Weights of a small GPT-style language model, trained from scratch on English Wikipedia.
Architecture: rotary positions, no biases in attention or MLP, untied embeddings.
Training: a variant of Adam for these matrices, 746M tokens.
MLP neurons of a small language model. Each row is named by its layer, matrix (up: input weights) and neuron, and shows model dimensions 496-623. Each number is 128 + 24 x the weight over its row's rms, rounded and kept within 0 to 255.
After each neuron's rows, "fires after" lists the tokens most often just before its 100 highest values on Wikipedia text that the model never trained on. A number after a token or word is its count.

L4.up1077 [ 64  92 151 131 126 137 155 123 146 120  92  87 137 108  64 167 100 116 139 143 107 154 153 147 160  96 135 125 136 112  80 123 132 156 125 116 116 145 142 121 141  96 157 149 139 161 129 122 125 114  97 131 171 158 113 114  96 114 151 175 109 180  95 146 107 174 130 172  97 124 141 127 109 128 147 114 113 131 117 136 124  95 154 140 101 141 131 148 113 132 109 142  84 140 110 113 143  82 162 124  87  94 130 147 129 117 158 108 107 127 121 137 112 131 120 110 143 115 113 128 107 153  80 102  84 113 129 145]
fires after: " |" 37, " " 22, " votes" 10, "|" 9, " R" 4

L4.up2474 [132 138 125 133 153 125 165 137 107 128 110 166 128 106  77 113 116 129 111 121 112 161 104 159 153 155 127 110 145 148 143 102 130 103  90 138 144 104 102 129  96 142 124 147 145 126 158 145 119 138 132 159 116  99 134 136 128 123 121 109 101 155 128 113 164 132 160 145  72  70 111 115 176 112 109 109 104 146 169 133 122 113 111 121 108 126 138 112 168  90 105  81 143 158 139 137 100 140 154 122 147 125 107 104  75 142 130 114 148 125 125 121 123 162  97 106 113 137 127  97 119 110 138 150 111 123 115  92]
fires after: "20" 28, "19" 26, "18" 9, "11" 4

L4.up2916 [ 89 135 152 124 130 104  89 129 149 127 117 137  96 153 135 130 159 115 139 120 159 129  95 137 137 167 110 118 123 146  91 109 105 136 164 149 146 128 108 131 124 106 154 113 144 138 137 120 138 115 150 121 110 101 138 133 121 187 159 115 159  92 136 159 128 135  96 110 106 133  85 134 126 118 143 156 103 124 128 148 115 149 122 137 111 141  88 129 175 122 140  90 110  73 129 128 159 150 125 135 126 153 176 101 154 169 153 150 164 107 116  92  89 160 115 139 125 145 129 119 164 140 141 143 138 124 144 127]
fires after: " the" 35, " a" 11, " A" 5

L4.up2957 [146 176 121 129 114 137 129 159 114 123 164 159 148 123 153  96 169 144 125 133 122 165 132 121  93 105 165 164  90 146 139 159 137 114 124  86 158  87 135 112 121 128 128 169  99 116 124 140 162 139 149 121 177  99 100 148 136 129  89 162  72 118 140 180 151 133 128 128 113 123 137 106 115 122 112 145 120 176 107 117 133 105 119  98 119 128  95 151 134 163 164 114 153 108 127 104 120 112 142 139 135 117  72 156 121 125 103 116 149 146 110 134 122 140 151  84 108 140 107 139 117 131 105 143 159 110  97  87]
fires after: "–" 32, "19" 26, " " 13, "20" 8

L4.up892 [123 153 150 158 135 104 135 114  84 137  93 169 128 117 155 117 135 132  92  96 131  84 111 106 155 167 160 107  88  89 123 155 113 100 157 150 123  92 127 153 104 120 151 121 159 141 111  99 146 128 140 107 129 135 137 141 149 127 116 106 124 133  95 125 126 119 152 123  93 135 114 164 147 142 160 153 122 119 118 117  93 119  92 137 152 148 129 108 120 118 133 111 123 107 108 141 141 109 157  67 170 160 120 127 109 103 146 113 156 131 135 121 120 108 138 153 129 124 113 107 104 139 130 113 118 110 113  96]
fires after: " the" 28, " The" 16, "The" 11, "A" 4

L4.up2988 [163 142 160 142 121  82  98 140 109 101 202 111 139 113  95 128 101 126 140 126 134 134 129 141 135 141 145 119 103  93 141 140 154 115 119 101 124 175 156 162  84 135 117 156 133 132 166 166 136 123 152 138 131 149 110 135 106 189  65 169 135  88 138 105  79 133 137 153 136 108  90 144 131 141 106  96 158 130 117 127  80 159 147 142 140 114 116 146 131 139  89 124 122 129 156 124 156 153 131 153 146 171 138 133 136  95 115 107 130 166 120  97 134 128 168 103  76  93 130 158 150 164 151 142 176 122 103 127]
fires after: "," 38, " such" 14, "ros" 4

L4.up2716 [ 78 140 108 108 137 139 118 110  98 100 128 135 148 131  91 106 123  90 159 118 123  96 104  85 138 128 115 133 122  90 145 106 119 139 155 117 136 143  99 140  67 119 131 145 165 140 145 104 117 135 153 108 138  87 155 124 115 139 113 129 145 147 154 108 115 121 119  99  91 150 123 132 121  86 127 126 126 134 131 141 135 151 109 144 139 126 146 163 130  99 135 114 142 123 117 153 186 138 144 125 156 107 131  77 123 108 137 125 197 113 146  89  92 146 174 154 122 129 101 154 140 121 205 109 167 131  96  66]
fires after: " the" 18, " M" 11, " PA" 9, " A" 8, " J" 8, ".S" 4

L4.up3543 [120 119 128 149 163 112  88 124 125 141 146 146 120 153 143 133 141 119 108 117 154 148 142 157 117 139 138 112 185 103 171 137 119 102 166 117 115 115 169 114  74 156 178 135 141 122 135  89  97 110 156 112 127 130 118 133 148 207 129 139 134 112 105 119 107 184 111 133 128 119  89 116 128  75 117 178 139 151  75 140 178 130 104 125 129 166 114 138 107 135 119 155 148 107 159 132 151 151 130 119 124 106 116 116 103 134 120 150  86 138 178 132 112 165 133  97 117 145 135 123 107 120 125 126 154 126 105 123]
fires after: " |" 52, "-p" 5, "," 5, " –" 5

L4.up122 [128 168 124 125 133 122 120 108 121 137 107 181 107 151 123 106 120  90 122 127 160 105 128 111 158 145 179 150 137 151 149 143 110 115 153 136 111 125 161 107  93 150 154 143 112 111 145 106 175 138 168  96 136 120 112 104 127 163 119 132 117  98 142 153 128 103 113 126 123  73  96 160 112 128 107 158 127 158 129 127 143 133 147 107 141 140 136 120 136 111 133 108 131  84 183 114 160 152 153 164 153 142 128 140  88 114  92  81 145 127 128 145 137 118 115 100 107 162 110 112 169  95 125 122 182 116 101 119]
fires after: "M" 19, " m" 15, " M" 11, "-M" 7, " imm" 5, "am" 5

L4.up2295 [ 75 157 131 154 109 112 121 119  80 130 157 180 147 148 125  90 122 138 115 127 112 170 147 100 112 107 116 129 109 147 116 135 137  98 117 114 109 158 129 132 135 115 135 158 121 128 127 101 112 112 133  96 174 141 134 136 156 100  88 129 142 131  88 107 131 140 101 108 135 146 131  99 128  81 122 124 127 146 123 125 184 159 161 104 123 136 119 117 153 165 130 154 119 119 138 112 108 102 142 136 129 142 121 100 126 112 134 158 157 123 132 128 116 132 108 148 106  91 139  94  97 107 102 150 132 149 129  33]
fires after: "," 66

L4.up695 [170 149 107 161 120 143 120 123 108 133 129 139 107 118 143 122 130 108  81 127 160  85 142 106 155 156 145 140  90  93 141 117 119 119 102  93 125 146 139 105 130 149 154 114 110 180 126 130 139 156 136 129 154 116 125 106 148 112 146 113 151 140 131 152  84 126 111 151 131  83 150 122  96 109 137 125  99 108 109 151 123  80 148 148 119 167 128 136 120  85 150 132 104 116 190 112 129  92  97 139 138 110  97 122 136 121 160  96 121 121 132  73  99 143 113 170 112 141 112 123 102 139 113 116 154 180 132 120]
fires after: "," 26, " Mar" 18, " the" 15, "iv" 5, " Van" 5

L4.up1635 [145 160 128 116 156  97 175 110 124 180 132 136 119  82 106 164 113 122 169 140 152 118 180 131 112 120 143 149 150 139 128 131 132 152  96 109 166 155 114 112 113 127 135 180 140 119 119 111 106 110  94 122 134 168 168 141 108 102 109 159 101 160 104 132 133 138 161 118 122 136 126 138 127 157 135 129 114 155 105 130 104 129 116 108 112 158 132 107 140 163 157 140 161 155 153 160 136 121 126 113 132 121 121 164 146 119 139 134 124 112  75  84 126 163 108 125 114 107 152 107  84 119 148 116 130 107 136 123]
fires after: " " 43, " |" 6, " U" 5, " Ib" 4

L4.up44 [113 174 137 119 125 110 165 127  49 105 116 120 127 117 115 154 104 137  95  88 132 152 105  88 134 140 115 113 168 126 143 124 142 131 126  78 122 134 117 142 144 102 104 121 136 114  99 119 168 110 127 137 137 189 106 110 169 162 107 159 183 110 123 133 117 135 138 151  85 109 134 134  99 119 108 167  94 121 122 136 157 158 170 122 159 165 113 135 149 155 141 136 127 105  81  96 135 115 108 131 109 141 154 121 125 119 105 146 120 155 127 134 120  96 127 116 147 139 103  52 117 128 174 162 103 148 104  91]
fires after: "," 36, "." 10, " (" 8

L4.up2407 [105 195 100 114 114 100 112 161 148 161 123 134 150 156 133 142 134 150 129 125 165 143 170 149 101 149  77  90 124 131 116 139 109 161 127 137 135 121 105  93 118 135 167 155 152 137 128 119 140 162 121 151 118 135 122 101 132 150  89 122 138 117 107 107 177 115 134  96 167 133 104 138 103 157  94 127 131 147 128 124 133 141 115 107 110 122 155 139 144 130 133  92 136 152 156 133 146 150 142 139 135 103 124 178 105 146 144 178 131 138 145 163 156 137 125 112 135 107 123 101 152  79 158 106 146 143 102 114]
fires after: " " 36, " |" 23, " —;" 6

L4.up1234 [136 175 122 173 146 142 113 104 100  84 117 119 132 156 136  97 159 126  84 146 152 107  97 142 121 124 135 126 145 123  89 149 140 102 158 125 119 109  92 147 151 150 129 114 106 167 122 107 134 136 128 147 128 124 120 144 163 191 107 118 163  87 103 104 119 100 103 127 169 145 109 137  76 128 136 145 130 120 126 144  78 169 105 117 110 183 102 124 124 117 121 139 120 103 117 108 156 141 133 129 174 129 131  91 142 103  83 143 149 164 147 125 126 147 161 152 112 115  76 144 137 123 132 101 156 152 146 115]
fires after: " |" 19, "," 16, "." 12, ";" 8

L4.up140 [122 121 112 130 162 116  87 144  63 111  99 122 121 149 131 132 157 109 125 161 127 107 107 152 138 107 164 137 191 101 132 122 141 150 167 126 128 118 118 151 116 142 112 150 144 132 147 115 115 104 165  94 150  81 104 159 162 109 108 100 129 117 127 117 137 163 106 103 108 128 117 127 167  98  74 135  91 183 157 121  72 142 125 140 158 136 132 128 159  95 138 133 135 113  99 106 107 103 130 134 152 112 159 141  97 117  95  91 136 134  78 111 129 184 123  91 135 129 138 127 107 101 163 160 139 130 152 108]
fires after: " |" 41, ";" 13, " m" 8, " (" 6

L4.up681 [114 152 122 120 141 132 130 141  75 124 144 142 158 129 176 131 121 136  65 128 132 151 131 119 143 134 142 153 101 125  97 140 151 113 211 112 138 151 177 128 114 163 166  80 105 121 109 169 133 124 127 143 180 117  91 159 115 128 130 131 153 140 105 106  74 149 126  99 144 124 105 148 155 124 124 131 135 122 105 130 100 138 155 112 117 121 122 101 112 108 147 169 157 127 139 143 164 103  89 111 118 127 144 104 118 150  83 117 131 135 110 114 163 174 122 118  98 164 167 129 156  65 126 120 142 108 146 115]
fires after: " |" 22, " was" 10, " b" 9, "\n" 6, " w" 5, " m" 4

L4.up3101 [158 193 115  92  85  86 127 149 130  52 109  95 109 118 147 132 140 109 142 120 197 146 126 150 167 111 149 146 136  85 151 162 140 106 109 147 141 140 118 116 106  96 129 148  92 120 156 118 128 121 144 142 118  83 124 190 121 192 126 136 143  82 116 164 176 100 144 117 103 145 149 153 100 113 133 119 126 191 133 112 118 128 140 117 121 155 101 115 102 125  72 101 152  94 105 127 127 109 124 133 177 135  82 102 142 125 136  80 173  80 131 130 119 105 126  74 137 132 118 132 117 112  83 106 109 154 111 125]
fires after: "19" 28, "20" 21, "os" 4

L4.up328 [140 144 101 117 136 133 138  94 121 105 132 143 143 134 107 106 165  88 135 151 118 160 115 103 149 142 176 147 104 188 131 121 124 102 175 156 119  99 135 144 137 108 177  93 157 143  70 106 133 110 156 153 136 119 120 179 161 143 159 117 128 138 136 113 113 111 135 123 112 148 105 172 115 146 130 137 109 118 107  93  56 141 131  97 147 141 160 134 120  94 121 105 114 129  96 142 149 102 122 132 184 126 129 123 116  84  81 128 158 101  96 137 104 151 125 109 102 128 133  75 168 132 142 142 145  94  97 121]
fires after: " the" 22, "|" 7, "-" 6, " Cont" 6, " National" 5, " The" 5

L4.up2835 [153 135  96 106 157 127 124  74 106 148 116 162 123 122 102 134 129  92 128 144 106 103 119  83 145 117 205 105 118 108 155  91 141 134 147 127 108 115  78 136 119 101 164 108 136 132 156 148 133 110 110 123 143 193 167 142 207 167 128 115 107 135 122 144 126 145 130 160 103 117 108 139  91 129 119 146 109 137 114 109 109 134 106  82 139 181 118  95 147 120 212  89 160 154 168 147 132  91  91 137 115 148 105  98 147 122 119 175 126  89 107 123 142 110 106 165 112 159 119 125 163 106 153 110 105 152 171  91]
fires after: " C" 33, " c" 8, " s" 5, " a" 4

L4.up678 [137 122 126 121 111 119 149 119 111 125 132 107  92 144 130 149 151 122 115  84 200 120 130  81 114 159 139 149 179 115 118 173 138 104 104  89 122 108 130 137 134 137 157 127 123 135 121 122 131 152 129  73 134  83 132 112 105 124 131 149 101 153 111 123 140 132 136 141 148  82 134 108  96 100 138 129 127 116 145 135 152 151 112 137 147 139 116 154 138 167 139 133 126 103  99  93 172 115 126 156 137  93 125 107 140 112 107 141 165 155 114  69 117 119 121 128 117 150 106  78  99 130 106 150 147 143 111 106]
fires after: "," 49, "." 16, " \"" 4

L4.up2525 [144 105 133 112 132 175 151  91  78 147 121 137  95 112 157 111  98 129  96 113 123 165  75 115 111  90 171 133 151 129 116 142 172 106 133  93  88  70 115  79 113 140 147 120 126 107 115 132  94 130 147 117 145 128 120 145  86 111 134 171 119 120 125 107 155 140 138 145  79 121 108 191  92 112 112 140 116 126 111 154 113 151 158 113 138 134 122  93 153 111 123  70 128 144 172 106 143 107 117 134 159 132 147 152 138 136 167 121 175 152 115 109 112 162 102 126 131 144 136  81  91 136 122 151 142 134 170 148]
fires after: " |" 34, "ina" 7, "ris" 7, "ides" 6

L4.up3060 [117 121 126  65 170 144 129  87 124 129 152 142 138  73 180 131 175 123 120 127 168 139 118 128 182 149 118  94 150 114 139  94 151  89 161 125 152 141 116 101  93 132 121 151 110 128 117 124 127 131 133 191 154  74 164 134 116 127 105 121 124  89  94  91 120 105 161 180 100  84 127 131 145 100 112 137  95 113  90 142 102 152 137 114 148 124  92 143  97 113 165 166 190 133 100 103 119 139 111 137 155 138 164 110 133  90 130 176 101 141 128 175 116 124 143 116 119  70 142 127 105 139 144 109 153 156 158 100]
fires after: " the" 23, " The" 19, "The" 8, ".\n\n" 5, " this" 5

L4.up2118 [159 117 100 102 103 154 134 138 120 105 122 161 115  85 140 117 122  92  88 136 141  94  90 110 118 158 119 142 105 148 155 139 103 125 184  95 131 133 152  76 133 117 141 132 111 118 109 110 101 146 123 157 134 136 109 109 130 144 110  80 123 118 129 127 139 134 110 146 148 109 111 119 101 174 139 110 158 147 133 114 105 158 141  78 132 111 118 103 147 146 181 110 118 148 150 136 121 127  76 120 162 113 142  89 138 105 107 156 121 155 116 105 126 132 116 120 131  71 105 116 165 127 158 137 105 156 121 160]
fires after: " |" 21, " and" 15, "," 14, " was" 9, "|" 6, "." 4

L4.up1617 [113 165 131 121 111 141 121 127 172 119 146 144 144 123 129 120 125 103 100 117 117 117 104 121 160  99 130 130 147 110 144 151 177 133 117 157 150 129  95 137 138 115 171 124 119 173 159 131 104 135 149  81  93  99 149 148 122 140 135 106 134 129 126 147 132 153 125 158 120 146 137 111 119 182 135 151 146 182 124 112 134 143 158  99 146 149 143 136 145 123 174 149 133 105 129 148 118 126 118 121 131 156 108 127 122 120 106 161 171 103 172 119  80 146 124  99 120 139 124 149  97 164 135 114 106 141 120 116]
fires after: "," 26, " well" 15, " such" 9, " known" 6

L4.up3015 [125 146 131  94 155 110 129 121  56 125 150 130 103 113  85 109 108 138 158  90 126 131  87 140 152 116 133 148  95 115 125 119 119 137 132  98 112  89 135 109 107 126 142  93  94 134  96 107 185 118 143 139 129 140 152 140 152 137 141 101 107  93  86 137 128 137 157 145 126 136 125 135  57 128 137 125 107 133 158 165 128  81 141 112  77 127  95 181 170 112 108 125  98 121 127 142 140 125 127 118 143 134 146 164 120 147 137 128  98 172 123 117 109 175 136 182 116 146 110 101 150 168 127 184 109 138 154  90]
fires after: " the" 37, " \"" 8, " (" 7, " cl" 5, "-" 4

L4.up679 [143 138 124  93 118 125 151 156 101 101 114 105 151 107 116 120 152 100 111 163 143 113  99 144 152 135 141 129 126 128 141 100 172 147 141 137 129  69 143 152 112 182 161 144 158  67 110 182 104  90 119  83 178 100 123 152 142 142  97 152 155 133  99 133 162 129 136 128 118 127 116 152 129 118  91 136 113  77  99 164 135 147 148 149 124 125 124 129 121 123  95 115 137 137 139 120 154 113 132 111 136 130 131 132 126 100 144  99 155 152 129  93 167 185 101  80 168 121 122 156 154 106  73 145 153 122  93 159]
fires after: " |" 50, "j" 5

L4.up2727 [ 73 138 130 117 149 160 135 109 121 130 107 156 115 139 116 128 156 104 119 104 131 153 127 121 132 142 116  96 141 135 123 146 123 105 161 103 189 120 118 176 119 127 177 145 145 122 117 112 118 124 117 103 147 116 130 145 144 114  92 124  92 125 121 148 142 102 178 144  99 120 112 106 150 117 150  84 122 119 130 115 107 124 119 127 135 142  93 134 115 118 114 117 160 154 143  73 156 131 160 121 160 135 108 128 145  85 139 111 174 121  65 128 111 117 123 122 106 123 168 121 114 127  92  87 156 126 123  89]
fires after: " the" 30, " first" 6, "-E" 5, " The" 5, " St" 4

L4.up1489 [104 112 135 134 141 144  86 125  95  85 115 125 136  94 126 126 139 127 101  96 159 108 183 133 165 120 107 126 125  83 144 123 163 117 115  78 106 124 129 154 109 126 127 122  58 128 140 158 123 135  99 126  85 128 153 104 139 128 124 140 134 107 133  77  99 119 101 137 140 165 151 142 123 134 142 148 120 154 130 125 131 119 116 124 142 150 155 155 135 173 170 124  95 120 136 121 175 108 162 129 156 102 116 117 155 158 100 146 147 147 118  79 128  95 124 115 106 125 122 102 107 113 156 144 114 140 122 120]
fires after: "," 43, ";" 9, ")" 7, " |" 6, ");" 4

L4.up759 [104 134 108 114 130 115 102 133 140 116 130 123 117 145  84  90 132 112 116 146 135 121 135 151 130 111 163 172 105 117 145  94 128 136 169  69  75 169 125 133  95 108 114 154 106 185 120 127 122 120  97 113 152 126 167 131 123 143 145 118 159 118 124 159 129 122 127 109  93 137 145 166  73 119  94  98  98 137 125 167 113 176 150 151 119 118 105 166 141  87 171  91  55 130 118 106 145 116 113 112 146 129 114 134 129 134 150 140 132 137 104 113 121 157 154 139 139 136  93  99 153 104 154  90 168 135 142  99]
fires after: " the" 17, " M" 15, " N" 7, " his" 7, " n" 6, "," 6

L4.up1020 [122 159 155  85 162 106  94 161 106 136 127 139 131 181 151 111 154 134 112 182 123 117 109 158 154 135 152 130 178 133 155 119 118 163 151 136  64 147 103 125  86 158 143 133 145 107 111  94 120 102 132 140 106  91 103 140 147 147 131 144 134 147  80 138 137 147  87 137 113 113 112  93 114 138 107 117 131 125  58  91 123 156 140 114 150 182 103 118  84 132 117 136 156  76 170 132 151 106 147 191 135 117 114 124  70 149  83 142 106 159 140 135 105 196 132 125 100 182 103 114 137 126 109 111 114 132 133 118]
fires after: " p" 18, " b" 14, " m" 8, "p" 6, " ft" 6, " |" 6

L4.up3214 [134 131 104  84  95 125 122 151 140  98 116 139  90 120 146 164 118 121 134 117 153 161  97 115 153 186 145 130 139 137 156 118 118 137 112 147 150  96 101 120 128 152 102 149 132 161 113 165  90 103 157 136 136 109 129 145 168 160 154 159  90 138 109 142 166 146 133 155 130 125 120 110 162 156 146 141 113  92 143  97 134 134 115 110 169 129 112 160 126  70 128  99 144 153 105 121 107 119 164  77 148 123 131 133 115 138 155 135 157  95 121  88  96 113 164  82 118 112 131 118 143 144 154 169 181 106 162 127]
fires after: "19" 25, "20" 14, " the" 13

L4.up1995 [134 150 127  99 156 159 106 106 139 127 173 109 137 107 126 118 141  71 119 125 163 112  94  72 122 149 157  64 115  67  56 114 101 129 158 123 119 172 134 128 145 123  96 107 135 127 127 126 153 140 117 138 148 146 140 170 138 142 142 154  79 115 101 125 165 107 151 138 148 113  98 163 147 129 110 146 108 114 119 164 161 121 122 106 146 145 120 115  92 141 184 113 128 106 149 114  85 110 126 101 147 129 117 117 113  73 155 112 117 108 102  81  90 154 129 112 113  91 114 108 149 146 156 152  82 138 175 155]
fires after: " |" 27, "|" 10, " No" 7, " a" 7, " c" 4

L4.up2866 [137 136 100  81 156 114 103 160  35  95 139 143 140 144  70  87 154 123 133 141 144 117 139  84 123 113 122 151 142 164 152 128 126 161 146 131  76 143 164 110 111 154 130 125 145 134 143  83 148 139 138 106 158 143 137 140 141 122 151  97 144 132  95 131 147 130 121 106 132 118 126 152 139 140 109  84 115 115 124 136 167 113 108 119  92 125 154 124 119 124 143  84 141 137 108 121 140 150 149 154 152 106 145 109  56  91 108 126 136 123  71 152 129 118 105 112 110 133 107 152 173 121 136 108 140 154 109 130]
fires after: " M" 26, " m" 14, " A" 11, " s" 8, "a" 6, "om" 5

L4.up2581 [124 105 141  94 136 142 130 100 106  96 108 133 143 101 146 109 157 104  86 135 148 118  98 120 157 127 116 103 105 122 172 118 174 128 160 142 114 134 119 131 135 123 120 121 179 130 127 120 109  98 142 133 122 112 116 185  97 134 103 120 139  98 132  97 124 118 125 141  79 103 143 130 164 125 114 144 141 134 142 120 149 105 162  77 124 111 117 105 167 100 187 134 132 129 160 154 104 136 106 127 163  67 106 101 127 129 169 117 103 104 125 138  91 183 123 122 108 119 130 153 158 128 140  98 118 135 102 141]
fires after: "|" 17, " c" 12, " p" 10, "-c" 6, " C" 6, " sub" 4

L4.up1591 [128 139 118 100 161 122 114 117 130 165 139 152 106 131 157 136 162 127 166 156 120  95 153 162 118 127 110 144 129 126 178 115 113 150 176 132 115 157 129 120  78 132 151 162 125  87 152 112 136 141 166 138 123 102 144  95 148 158 152 129 147  88  82 137 137 111  96 173  93 153 101 128 132 135 133 135 132 127  71 176 128 190  98 114 142 113 136 138 129 157 153 153 169 122 153  94 140  95 119 115 119 154 115  87 106 126 138 139 116 120  95 121 124 159 151 121 106 170 113 133 139 130 117  89 136 125 115 104]
fires after: " m" 20, " k" 15, " b" 6, " M" 6, " p" 5, " n" 5

L4.up598 [ 67 117 126 142 143 111  93 110 146 122 166 144 114 100 113 158 111 136 123 134 117 127 123  98 137 202 146 119 125  89 124 130 138 132 121 128 201 132 173 125 124 122 137 136 147 115 161 170 136 123 158 119 149 135 105 168 124 131 120 152  98 126 138 111 106 121 114 149 154 148  82 105 124 113 131 135 131 162 110 106  88 136 126 122  98 145 138 172 127  77 112 115 155 156  82 123 133 153 128  97 134 125 147 125 114 115 149 122 130 149 115 149 129 141 133 142 110  76 126 118 102 121 147 144 134 151 118  94]
fires after: " the" 48, "20" 12, " " 8, " The" 6

L4.up781 [112 110 103  98 104 157 152 110 171 116 120 103 102  94 102 132 152  53 123 155  74  90 129 120 115 143 130 136 124 133 158 100 167 141 116 149 130 172 191 151 143 115 151 109 128 192 113 118  94 117 117 121 153 151 134 121 126 152 139 129 124 155 128 122 106 106 120 115 107 163 103 125  95 110 139  78 143 149 136 137 131  92 111 164 168 183 145 142 117 126 150 177 128 115 139 146 129 142 125 152 128 124 147 133 148 134 100 153 143 114 149 105 127 119 148 169 128 128 134 147 175 166 102 179 131 143 131 120]
fires after: " in" 16, "In" 16, " In" 10, " that" 7, "," 7, " as" 4

L4.up271 [178 118 143 137 114  76 113 184 120 141 118 125 170 163 140 130 140 118 120 125 176 143 126 103 124 143  98  66 138  91 134 119 116 122 141 151 155 139 166 152 135 150 112 127 135 142 122 108 109 122 109 115 130 115 129 135 108 150  89 128 138 131 137 132  96 117 118 134 161 111 124 140 127 138 150 137 105 148 109 150 133 155 129 162  96 140  65 134 129 111 137 104 152 138 166 135 147 150 126 121  99 129 128 100 140 116  61 118 154 158 116 115 111 102 156 131  98 121 129  74 180 144 125  82 124 121  90  75]
fires after: " and" 33, " to" 11, " can" 6, "," 6, " which" 4

L4.up2851 [165 140 141 103 145 105 124 154 114 152 120 127 176 124  86 146 152 125 123 117 106 150 129 113 110 110  89 129 143  98 143 141 145 104 153  89  93 128 118  83 116 142 142 143 137  83 133 113 139 127 132 125 120 154 123 131 150 150 104 159 148 121 148 133 140 122  97 135 109 114  99 156 136  89  81 158 154 157  75 141 111 109 156 133  98 136 124 140  99 144 195 119  96  85 112 135 153 123 168 102 123 113 125 132 119 165 104 144 125 171 100 105 168 154 173 122 126  96 127 128 144 156 144 120 200 113 155  89]
fires after: " " 36, " —;" 23, "," 4

L4.up1583 [149 201 134 107 143 149 121 111 135  74  98 112  71 101 150 116 125  90 120 115 120 128  90 141 125 129 141 145 163 140 137  87 110 126 113 122 170 157 139 131  77 145 126 121 101 167 138 113 105 136 153  98  92 108 128 162 135 131  80 101 178 105 132 111 105 138 132 172 140 168 155 124 100 156 126 131  88 142 117 147 122 169 152 116 134 173  86 125 111 132 145 166 133 115 119 140 149 114 111 114 172 168 120  92 147 153 140 168 133 133 141 125 102 153 138 102  91  99 158  86 117 168 140 116 133 113  93  82]
fires after: "," 46, "." 13, " that" 9

L4.up152 [ 89 132 127 128  95 126 139 128 120 112 137 122  97 137 115 172 106 147 166 115 154 133 145 154 158 176 114 116 131 138 170 144 140 126 111 170 130 104 138 151 138 113 145 135 100 101 104 161 117 109 141  89 115 131 146 123 105 106 134 181 169 124 121 178 122 122 182 125 110 112 132 157 124  83 138 127  83 154 111 116 117 103 133 127 110 167 109 128 121 132 146  79 144 152 119 143 106 123 134 153 142 123 153 161 173 140 119 144 155 140 132 131 103 130 119 110 112 135 114 116 117 133 145  82 133 104 127 177]
fires after: " " 36, " |" 24, "0" 15, "32" 4

L4.up96 [112 134 147 161 155 128 136 105 101 127 164 153 151 128  91 155 167  99  83 131 132 128 164 103 136 137 128 153 173 112 157 158 151 152 157 128 191 130 100  74 135 139 125 100 107  94 136 122 107  89 109 103 148 135 141 160  84  87 109 137 113 124 120 133 165 111 118 137 102 142 101 142 114 154 142 101 153 111 122  99  88 140 144 130 184 128 109  97 106 135 118 100  95 140 127 156 131  68 139 140 135 141 119 112 150 101 145  94 124 139 104 150 116 119 115  75 148 171 123 115 138  80 130 119 142 137 144 110]
fires after: " |" 38, ")" 37, " " 9, " gr" 5

L4.up1021 [126 170 177 138 145 108 143 159 111  69 177 102 146 134 113 154 123 139 103 129 151  95 103  73 132 107 113 108 108 107 146 158 119 106 106 108 146 177 145 162 102  87 152 161  73 179 127 110 114 119 109 151 126  91 133  93 171 154 125 139 161 119 125 147 133 136 146 149 113 128 131 142 100 105 122 135 109 119 133 121 129 128 159 132 156 147  81 130 134 111 134 163 132 125 118 107 141 138 154 116 125 119 135 115 147  98  85 130 105 112 124 140 118  99 137 125 137 116 124 113  92 167 140 158 138 170 123  66]
fires after: "," 39, "." 32, " but" 4

L4.up200 [125 142 160 126 124 107 157 128 105  99 158 169 173 139 160 116 108 124 123 139 158 136 116 127 118 175 116  93 169 116 107 152 126 108 154  94  94 192 121 131 123 138 138 141 147 105 123 101 111 129 124 128 139 152 119 161  81 194  92 173 147 133 130 117 111 125 139 144 180 106 125 172 142 141 101 161 116 115  88 139 148 136 168 118 113 134  90 110 142 122 136 134 111  74 126 154 118 119  96 109 103 146 147 103 117 129  84 124 154 176 111  70 121 120 123  94  60  89 112 139 120 130 130 103 140 108 103 125]
fires after: " to" 44, "," 11, " and" 8

L4.up1374 [ 77 112 158 157  91 120 112 122 118 140 183 113 113 112 129 133 111 123 142  90 135 118 135  75 128 129  70 101 163 121 133 159 136 110 130 130 163 108 186 135 108 178 117 151 122 135 138  94 127 126 151 112 136  68 141 126 121 137 114 141 100 139 104 127 130 117 108 167 119 139  71 146 122 146 138 149 147 179 131 128 160 138 133 169 129 148 105 177 164  79 118 156 157 122 163  76 149 142 160 145 163 116 107 144 133 138 112 143 180 115 152 131  96 144  88 136 129 124 102 131 143 153 147 171 138 122 105 127]
fires after: "." 45, "-" 7

L4.up497 [164 113 119 151 132 142 170 144  93 118 134 133 105 157 159 117 152 113 112 146 122 146 114  98 125 144  95 114 148 146 174  98  97  97 108 117 140 128 163 183 129 136 148 141 140 150 120 106 136 156 148  91 131 127 156 100 110 148 142 102 157 135  89 130 106 119 154 160 125 125 100 129  63 153 128 138 144 135 121 104 118 115 136 152 175 163 175 102 117 131 101 130 132 125 176 138 109 131 107 126 115  95  88 117 133 111 109 143 164 109 141 147 141 131 128 160 114 194 119 100  88 136 150 131 136 109 111 132]
fires after: " as" 33, "," 11, " in" 9, " In" 6, "." 5, "In" 4